Weights of a small GPT-style language model, trained from scratch on English Wikipedia: MLP 1280 tanh GELU.
MLP neurons of a small language model. Each row is named by its layer, matrix (up: input weights) and neuron, and shows model dimensions 128-223. Each number is 128 + 24 x the weight over its row's rms, rounded and kept within 0 to 255. Numbers have three digits each.
A block is one neuron, or neurons of one layer that tend to fire together. Before each block is what it responds to, as a language model described it from the Wikipedia text at the highest values.

Conjunctions and commas, mostly and, or, ing and, that join a completed noun or verb phrase to a second item, e.g. wall mount or table stand, laziness or urgency.
L7.up181:128139162142114093144119138112097131130128110117135144109091161102121107154151146108123139143087097117087144132120076168120111132104149161112152117115135116103118128117098094156111160157135056132162126125150103154144153116100160117105099119104122125159080156112119120133107122115136094126
L7.up282:102172137132119067146165104112104124105131134106139106163107155104104127193113144103137148108137104151139130116108084130115113099121097168117110130167125089093114171133141132133151110100126106166111107128150103078122145122103177114108122116110121087177097130151156137105092104127126158124
L7.up326:167156104181107162101139119132112108151117137128174105158129145147118065119152115139141152140071107148139128149110096120090128142119131182156141160102136115117099173131109129133105101147167099124125180115098095104132107155121174128100136122132145127125134106138182087100120133146176129142
L7.up402:130166123144115154175137102122142133083167119102136124141114146090111110173125111096098137110092131129121163151108146145153136131140105172155159096129153138116108136096139114151099129155133118093125142130131132123138157113138130123136113114104099120108107132143141156124144113142070131111
L7.up581:096130131159104131155085132116103100117130096147166131109106147100106161124121164113077124144086148114110135068116106147119147107163137116141103078155133150072125131149161131126146092107132080097111128133137145097118116113126136169158106100139144106113119197162119125072123126113149156169
L7.up712:083201168150155100105142148160111076092112086115089139102149164113109135160081183100093121110129107116133165128136095138110114112154130145153152117142116116154112167109076149120124125115141107134096106113136149120100123122107158125109109139141161122143152130123137129118129099129127153119
L7.up1001:095125141105103089131109145124126137087100136111164180122102098116127128129103104077152116148136133133121092144131111170157122096150132108137162096129158135111099056100149135121181115126103129102111115115117127112095096135125128102131127119136142095119173160130145128145115105111133156116
L7.up1162:062118147129126114110128137073129118125116110084150134106144118148147170114132141138067129158115153148096120101100150136121099113097151162080130160137178143156158090124118089127150126091156132079100127117168131144113075104097145124148140098125152117115110094147126143106114114114109138133

Single-letter or short word-piece fragments inside oddly split words, mostly "o" (wh-o, fl-o-ors, Sacrament-o), also "ick" (qu-ick-ly), plus table pipes and list bullets.
L4.up810:160119120095155119147144134135162135137149144115146122118144120123120105099106138146125137114082141111155085134102151140117134144138103120159072105121110132080103128149142158153119069090125168155153165104153130099138147101101100108122130120095130141156147161130156117129144147091191112171

Final subword pieces that finish a split personal name, usually a first name just before a surname, as in Jo-ey, Jos-é, Nik-ki.
L7.up33:185115107157128122110160157149124080171068138064120149138109137165133177116109136154122138143093155118139089094131148104123090116091147119152097098114181165120141160088162137108139120133135125112118088143140153144141113108140152129129140144129160157146194143125137131120143081106155173140
L7.up85:120148103151159128154149165121117116067122099089122105107107056136097159093060096148110165104168128123141119094113138099139106115138133123191121156137162162140151142145145140150147113140142168098100136106139113152141140131092156113101142110075172123137107146164122119088170096112123139130
L7.up349:156112115114131097089129142167083080155097101084142165100086123134116094155126144133128169114120131108153120121082127083121132112142156136154137108154143187089138142142112160137153132109121101146127104095121155125119160142129107098123110157109125134056121126170147135147105086098114181151
L7.up446:123122087134119144094125139101159106145110138133119142106109152137130123130112102136054160097110149120148080098097122136147119140139119131130158169140138141149171137116111128135135150125160140047103103124127115139143101128165136141156144104114136101135136122164111131128117061155144139148
L7.up592:165144155125119120070166093123127088103137122115115138088132141129149109110095109108112115129135083143106107142108139119089142121132165097149121126094112168066175116131103121162135153124126153148129098140181105149095128112151151096121110092088160109095157090155117105126183085074159115083
L7.up611:095156130113145151093186151108105119183121150142140133105092070116151148133101138139096177114141173159119140100132127122147121098127135142137094125152130131158104150126111138160137140099165124104081108116157128111142146143066149122099130141105134112128123077122160148120150114138074132094
L7.up769:120114145175123123098128121148131134153067078107112151109131152111119143140072160187096134124103139135143119147121130097118163107145149124202140135126136152129136119091140114125159121170124128180122114083136126122155112126104129083142092099105120148121149148089160142140116062136107147101
L7.up996:143146134172139185086126178108100107160105098063103150107133123136115165129113098111135144137174096147127136147111106088136064125122120089120134110145152175125163155096143129098137138111156124128114088136152125127111099098090123135117130148098091122177158106128109156123140108131164124122

Conjunctions and list separators (and, or, semicolons, commas) right after a noun or name, joining two parallel items, as in laziness or urgency, artisans and merchants.
L4.up882:144115134179122053115146127144088139116148077111108155134117119146095109162080092119139136119132094093146144114152119131130088116146133102125162113130152130110115089134134117173132163097139097133106117114084153118143118118136120147137109128117128134115152158119094130129102098118152141119

The last three digits of a four-digit year, split after a leading 1 or 2, as in 1|976, 2|013, 18|48, in dated prose and tables.
L4.up891:076119149114125155135140117172112139114109103128158110102150123098100152114138122046148160148160102121116149086097089145106096163163120158172077143145135178102109134146137123129140119126153133120171104129135151120100117114139123107115103132081121122144138141111105127124156159123097091127

Pieces inside Spanish, Portuguese and other Romance proper names of people, places and clubs, such as San, Sant(os), de, -esc-, Lu(is).
L4.up111:080121119167147148065079138082127121127090102097139143069099132129187149134119138160110164176135087092171101091152108115124133105116167134133167150150108138144148105075128149151134119092135145115129101137145091068131093131127153132135108142123104126147144163139109122133124096127150155141

Connector or continuation tokens right after a figure in census, population-date and climate-table text, e.g. "and the" after household size, "-" in dates, "|"; weaker on mid-word pieces like "sp" in newspaper.
L7.up194:147133113151086137157095157162148097096120036129112136165122171156052158165113174110137149133053100108122105153106147103096154146107111116107144079142125125146130155156110106107115133144143122114125160129137132137106142092164157103120125126125155176142145172119092079119108152099114139092
L7.up605:154143125167116117106155153163157153106117084175130109163120131111133100146067135150111099129128126113106132131137130133138166162107157122145132142153133086107114151099140080128128105142096131140132155071138163104168116145083125104105109106155152111116119116130133117091144117152152114104
L7.up663:124108129120158131110132146141168119151130141161146162121129102105120098108091154095126133171099109141155121109130147153081154114080102141075144157189115147180086129125116083129132135086141158107138167135145108129151139099113134102137114107141119076151153170152130077144121119113142065122
L7.up771:129125156103175127081176118141123104113149073148145103183154130138092093115113123108117132173132135133161158114117169144136105163130116117122134136101129158133109110128120152149159140095141153079106111112148147111126136104138150144124135105113083110113148179143110087133149131147121146148
L7.up813:139149168145093120139165161120134105128153106153119141172108147129102103139128141121143170114106093154160074124149121106173153109082125142104137115151105170156154171127143044147112110135139142140129179118128120120127119121120134108072113144127135128106155128124142116143126109161125103098
L7.up815:153133099105137155109132120119130137131149141153130113134137106137098160130110103126138130184070111147135145120098133136110110156073126140094097172130106126091110104130136127130161108133107150127132130101154119124112132165133156140150136129144126088110134133142092108116138149100171090137
L7.up964:149121128106121164161136142145110138114140101148095148143184108138119183109101169151102168150121142169166135085112125126125159146118137118139111109146141128120139105162114113120132106122146101106106108082127193128139135146143173108147107096143123151131135160100122129109066116079141112149
L7.up1271:112190106139080129157117140150190083138110112160117120143178145130107095102082117145119101166085069127101128136141119096116108116141133114095140105132124135145113144101090119126153150134144128119114136107164138121124182125105132102081154121117141168116077137101150109092144137131168133121

Short word-start pieces, mostly lowercase " p", of words the tokenizer splits, such as p-ilot, p-andemic, acqu-ired, also capitals opening table cells.
L4.up327:135151143140183134136119123136189119162121143113112105101128131140134063156097104101159150131140093124140156134122142093123108121116149121083123092132227144174092161160124118127101106096155113108137136119178122154128113130103123125136122145113107124121139173139115115091065120116099102121

Fires on vowel-only word fragments, mostly o or a, split inside words and names such as carg-o, ster-o-ids, Omah-a, Agost-ino, plus starts like Mc and Mo.
L3.up404:122106094154132084105153167098132118118110100134097114145152123099134126122064166094120149152126177128126115093158103114078117087144152116131132110143161152134128179100118119167146118097136161120101111144144134107158152117108158131148083117150131114139158171136100125089153125122136118175
L3.up433:146144130132126161143119129086158150135130101116101112121134128111127114119114126095139111090144142142120153138088097102132164136090116148167185104151153088075175106144120071156116151093109127124128165067138092113124114105097131169126113144105151089131114140079151117116132151131149122158
L3.up607:079148131110114153085088152108106094148111070140145116119186119111174105120092131157156151132086141096144136136137093125154163178098105096148124116138171088114139065145093124162149164130130131098146164152146115085125105130080110111139139117125137137127087154110112115157130105117124153119
L3.up634:110116101116140143102145113114123121133082111130156127134148107099114139133115108104120166111159208114165126107111122147123110115171123111116107137083147132094142120103133156101115138078144126123085128122156156108105098076092112125129139149127123109120134140137125161105143117096148157133
L3.up1044:095095128132111147154142146111093126125132105160161145112152108149125134115115134113136128135110124095176144154096093124126170107134124119104076118113119143142140108116095140136154138085119155175072169159123152098132149103100163084114145114081115110089160185163110095145081127090152109131
L3.up1123:107103157120175142141126124103155114119119094153193126140135135088135126131100154184111163143168125131165155145121127129205148100151091134154160119127145119132167139130113110149156135134132119095109137105159116080091095145079133137141104138147170130108091133096145128165171110121189088130
L3.up1235:095129151135099101150134157110146123118089143115164127132102109126150169092119124141104135204115110194087108197105118123130142116098126113125104122130105123113151190149062125152131100112121105092155174137132105152121138116096125120122153103122150147154093094123164115096142110119121138154
L3.up1261:171094110139149172119135147131126098142174109153161117139153102125129135144100084122109164148120126118167113121115144071097126138141133136159108122096128123156090119162097124161186107131121123123106122102175130128140134139174129150074117110106175145099116163089130110149173136099121144166

Short subword pieces inside a word split into fragments, mostly proper names, e.g. "and" in Mirandés, "o" in Halo, "ch" in Taichung.
L7.up78:091189140097134127124103177123117117121159108095135115180184152136128151159144127130105142159119085098155086152155157114107112072107092118103088127102150142161074128160074149109141119130142128088162147111092104177142144100127116130094127139096135161147103107142168090104144167082170163127
L7.up491:127145133175079168098126141137138150139098128131140122133157121127139149118104123146151138169118162069105139163103101128119147148123122123133127116123142104127132149102089123128143075095140130076134150091097121139106129151109142133143126098096183083087069104128168104093112113120146140134
L7.up562:139142138143117146157097171089118093143110101133130104084162157158145109087126150135135111121121142110133090108089111136112127132159160112142170137161093152088131146108078121122137159108106105146165107128159098123118165146102158106110141125105115099139169138104128136116149093136100149123
L7.up576:108114119115117109120091147113137127145108085130127124117166134063154152112130164149153134146140121119146110123082112147115142117140150168163158066119125125110117126123089122138196151119121120116117098152142150102101163105095153101146125122115142105173121153139072099122095105070138126129
L7.up739:148185133143135090151090140109095144126143136080151119105150159151183127127101157123145119163112128072113101156090094114097082144172136097127114128120162153155113138099138132124111094091158163079126153127118129112104117126112120127108106137105127172111111137116094115135146164121115133122
L7.up777:142164128144116108107121156118172113172132122091159114117165129165108146144118129182127131108109153139121093131134074102120163152091095140138119106137161131151146116083131106130112084116118143134177132114114122137111203151078147094111128180125146149153128126149123128091153135131127153112
L7.up1086:093136108128105086165109155146088133172113121109141123176101143129135169140123117108101108112100133142124147136112102109161126119109110141139125143099127101132132159076110125150118117110142120107155160130134076109160107137137114129143166129107164127133111131169100152113128140154096121098
L7.up1220:120143098124087138119111168087087067148119146095148137139155128133112088118128112118148136145104110064145109146071096125103108091147143171170138133148166138135105145104140141141145113090150131151125101124147112156131133108111152117141126119127121157139145126124136101141161122107137162145

Single-letter word pieces the model cannot complete yet, mostly a lowercase p starting a word (paintings, paid, paved, piano), plus mid-word letters after a capital (B-l-ack, Chop-t-ank, Stock-h-olm).
L7.up39:130142166143101141148121169157118089162083145128183116107129126135071120096113161129128144104135110151166110124122159106079135134132119144129079085174146152114099169147103121117129176117145128088101118097171156161141144142131120127111138109155159107118146152151131124090106118129129152122
L7.up86:101111126132113167138127121143118158106121132144118133135116140105122123120085097179121136139091135133105121116108129112147080134134129153123134126155146151127057148095096128106121107144124132159104138121147094129112135149100096131136142091129127124054110108137135139094134137038163121151
L7.up214:129084177132093097119131161119131140131123107109122115127128141123139116175131109108108102136123149139173157134141135120132106132110094182120124088179118132126097115118101120154166096120142146137112116104121104105165099170124138078112137139153132121142094137160140159123078150120112136164
L7.up230:149139110102112115132113169104155125147138122163127122185165149133114143105114104193120095168140162128170086104064143123120124114157118109131094125112147100127137150132120123125136109119194137102144116072119124142129146085102126143084124156135151106084147124103130169108154157086118150102
L7.up351:141132112127082150126184166126150132085124146157134134165137143179107166083079147102050103162090091141079107141133166101129135121065138147120112098117119108135120115132097085135137117131159168134160123113156128116111127177137122099131164120135158145148150127133110121096107134089148122125
L7.up766:125128140081106129125141158135145137125129138117104134146195126148104147120141127117129127164117125192093140127139162067102110135090104084076137124134132160128120130155106118118155107096102090146152133123158113153134167139059134093163185115146129141084126129088147129139119139118108145137
L7.up820:132161086077117130120095160143144106112164135114112110087144123133094122131141130138097133163119139115138137163145152067125114155140128122127130131125099157129108160129111153162175137071107109174111097134139091108135152122105121124125139100141122134129115159110148099131150157133121120134
L7.up1031:138152128131133113113103144152130106118144087101141087172162158139116151117117159116139143154123119169157145101117158127134141132101153108135131162143113135130119139152103107126128117136178092094206129137139129176146117166164125106136124128147113180115098153128118091175117137157101098149

The trailing digit chunk of a four-digit year split after its first digit, such as 2|018, 1|984, 2|004, mostly in dated prose, infoboxes and citations.
L7.up58:135157095098071120147160128125090120137083099132109105130104089123137161140133122100102119105166109113176140143126115141134114138122138136136052154140180152118108177104126091121151149120126120169131174142144144135169128110124135127083133109067151158153159127141141113101116115146098173140
L7.up94:167105113099135115124165123153132079155100101148111110157163125090131115129136148165115144151140137113151155096116113086124115161142136127093123104089104146075125139143116080123145101146148085112125094103149117141177107119080142130126128092105125163148164151180144136138130153138123129158
L7.up170:128115178147119121062150153166103144144120079109136105111117115109103123164112116135110140133118142105105178146125117076118135130112144154164128114083112118133112149127121108113129139132109098144104144112132123121149087125104138134094137109129102156141182118146111135114163123181139152139
L7.up492:094133124170150139128166115130127097194109131107128063121147114119122148099138128115139158139114174117139153142113105149148088163117145123141104153153137098083144089136113152148117130121121141133130164136167150111184117164124117116112168147106137102141099152123150116113134160123117119133
L7.up874:096139145134127131092144161143125114160102112131116110115117103112158165159102139123142150145122117132088159134069131121068101164113121083105120113099171125120090132114089143131146128112102106105112143136109131110106157133128124111136138113099109110151155156134130132104177165119127109106
L7.up937:142140115118086139124124144143158036140120129106140124170122114108107114131136108138151087132152077097109166123121121127144084096131184114077080154142117174109100123148124134099159116112140101095130124158085102132117167080148152138129158120092126132188123120141119137159126123122153125154
L7.up1134:163154109120086135107089137137183071135116111119105091145135109089164150132128110156137137125133137134123134138156134064150109127143138146065107091156156152158172134117122114114152122098147180158124167094093110167149160128111116094124153158118118136185140140100118161111134111166092148128
L7.up1216:145117128152102147078107151141112106167146113121124138097132132149131127122128161105129150153132105103136119131119092120132099121103127139189098126113153150138134146121114130150170096047122149118138138100163160093130142115095102161108111128116113095169166117116140097128113134126133158142

Tokens within dense numeric statistics in place articles, such as census demographics, infobox density/time-zone lines and climate tables: The, %, |.
L3.up7:147102082138159163131118134175116157130136082189127153116136161147125153156126149126135143118126084135093057107136168120091113153118143095190183129135132144094173149130066104133112104157148133099117148130139150145151153124160155094137122132104127119096149156108103126110117100159095167115
L3.up439:075141082123135179122097109146155125156113110130126165113139111165100150113114110120114125161121117163119099087177160157148132153121144112120113166154119100154124125149092134122118142143146115121154127138146145104104149122181161096139108137123126114137164130079127100129108120125164073116
L3.up525:125172117113113121117126147134155080116078106162140135161153120151113125120163133071093146129158129112107150145121169115152156136142153119131124159120102151144110124175108129126115135114155125105109139143116152124147144141159185130172096121097126078134148134155124116170079154140178152132
L3.up532:146125123096163130138135145132105123138141114142135138110156147130096112130098135109123168118106110125145070100113116132096122146128122168120162128090132104162065160138115119075147125131151117132085150119155150145146136171137159101118155138093106135092148154097096110187104094132117132106
L3.up638:143156120112142145127135154203136106115138072123069147176172135149134104176070150157089153118148125124172102110132119142102153169106131130111152108150092103147086140155147134179105138129119097121133157124078145097119094117147163156128113131117086121112155152150091093125110141140157115141
L3.up873:122106119132173102183092116185118101098151080130116111126125091117087126137153131091124154119139154157146107079141120117146122179133151130159097148139138132097151130156068138128107113111126133117092133103105177128186134103129165158150107101088110147077141160115127117111078107132107128139
L3.up992:129145087142174129125166111169126089122139088137124153147119161101095112168157085123115130155102154131121116134095122135100128158125142107107177138128155123122112130177105115133069128141151143087127099127147160062094117146120148155129084122125096125170171132128112135102063117153125080122
L3.up1100:144113133112159152108113127156117146101160155168120139131150148098154117140095125164142151098103119135140103154139112107131137147134131113179152132146119089117151155097095081116094169116159105160114139123100159152119160144130149109152171068093114129116137164112109143132102123125162132066

Tokens inside census demographics and statistical tables of place articles, such as racial makeup, 65 years of age, Density list bullets, Demographics headers.
L4.up346:167117097082107173171124110148141119120132048146137155166128107150142155105095135109077147119108106147132088130117108105114129161142120139126121150148089156118144110116091092155164117129127134082091151122142144115117131156104152118135119117132122120089163134165133108109106181111150155123

Coordinating conjunctions like and, or, but and & (often after a comma) that join two words, phrases or clauses, e.g. sulfur and carbon, tattered but legible.
L3.up35:087131155107144116132169149110110144128119101135107143202157121131128090156144135086117116150117096100134163118090128124155123099149134151125108117124107103142102120101097114177133113141126096133152142123112125156151084108130157126134111100107114134153120142151106124136072104149087138096
L3.up107:084125070090112146139075107116097123117125129135103149130097111117147175118117109075124134112099181110118128096089114150127063132139179190113103098121169124154110116098122116143092130126112154151115105117127191148139134142140147100098154128068153104154151148165093105122123126155154163163
L3.up371:157137130123126106157120137086119131081153135128097134137087136170089098118128150108131148135089106149110132136099140171095116135164154212162156119097119124145136097132103106151110127103132126083100160139157082115140130124140197106086095096103150099141129120071129122131113152150140150109
L3.up455:148146112143101144126134129147097150121142114093104159116095107115137108120121143125099119170097107136088110112117120118152152148105132135136120087168118111124155106102146114144147132113099122156152126105118172122154137082168158106154125101114135121093123144183095084089131131065140116122
L3.up478:125122111097147092108094141107107091137129148138141146175160147149119136102104156099103129163124117120135124153109126120139139103099145154130166106160140143126104152091138141197118148112133066140137134142139134100133096130118162109150122067151117107129107184164127133124093135122088126100
L3.up758:091106064156134105135128136096125135098125157124121184186115136153141121150060091133111160133111115135125131117154140119133118133149139115114135120143107095159095106140140130096156162104130140129117152129139164100163093125133185137111141167107147130099125189160120102143112105124121125094
L3.up970:134154139157109114108162116127096150115140141134125139116139141130151155135131126109103122085134114097116125092115123111201111126127144139164119103085103153099144125125129106119127120185168093126112139112112162114141121137135145088129152100125132112129141112113105116121133116117168092140
L3.up1222:098147155106140122109152141128128159157190129139116144075115148125148152122134111137107143148091078136133112128097117129134103131127142134095155109128097114165054117162136134137111073102096135136142078125123146121123145121108120083109120145133149135128138129128086088149169121148119090177

The remaining digits of four-digit years split after a leading "1" or "2" token (e.g. 1|978, 2|006, 1|960), mostly in historical dates; occasionally other word endings.
L3.up133:169122123134146088154138127098154137117135154089154103142055142097126078121150129121109123095126142117111124133114125137160109148133124174131136154102152119151144117096118125120099157114129094106133162098156089171155141084131162137147118156072120114140136118127109132113129161127149159106
L3.up325:147127164151189142070138128115122133153124116120119100103152112142107148152137131113137118151129153104154113063130152133137120140101126117124096115118108150147137102162114134120167126152142158132167106117111177140082145103125128169136143146092127117148168157121114093148152146197147080111
L3.up521:131144133144131076141088118163113129134095109119119142135096131128105140124161150152135109147119192089095144131122072101102119124114168124123101125120141113127127083149144107096087099120153110142094164114107151091147149112109133118104101106104080122143131118165120167076142158146152179118
L3.up544:129097143123141122117100148123120084078105114115112123138101164109125167143102130135091128128148095143147102086105129128111116173120134172202111136128087137126112143149125136160139157115119137134132145107137144123105175103138111075098136098097105094141109137097117104101097123143125128094
L3.up597:101156152139143106150145124125089122163090126112139139160132075106108071111113116109102151163149141142102128107080092128171121132181160156120102122152129121160140097128155109135128130097140109128138171159117155121145118074172138130117145102112131119136158125122115090128148105129136086118
L3.up1047:105129137141145120094123153103121106100117122082197099120134098064122104154118168107100160114111149109113123112120113112119103152127119114128138152109119136131105108127136095135127112160145125157148123161145124134098091108106134106080129142108150142122141133130155117126132166125128129151
L3.up1070:169132117105133132121104134130157079078152143122167107130104114142135102171105138124110150142143155128097115122137143062133122130150114128112106138125134109136142095122113129135110116141122124181120160094135154145133125146132142129111166125126115156147136123108114113136129104129152136178
L3.up1224:118101133160136090108124129148128119129112123118117127130115108095140129144118142120097134154132130146101124151102068105128112157160171176118104099143102124118140128080128129129110113090119112129124157098131144132092131119119113135095130105117096090156168149097102093108144121114145176122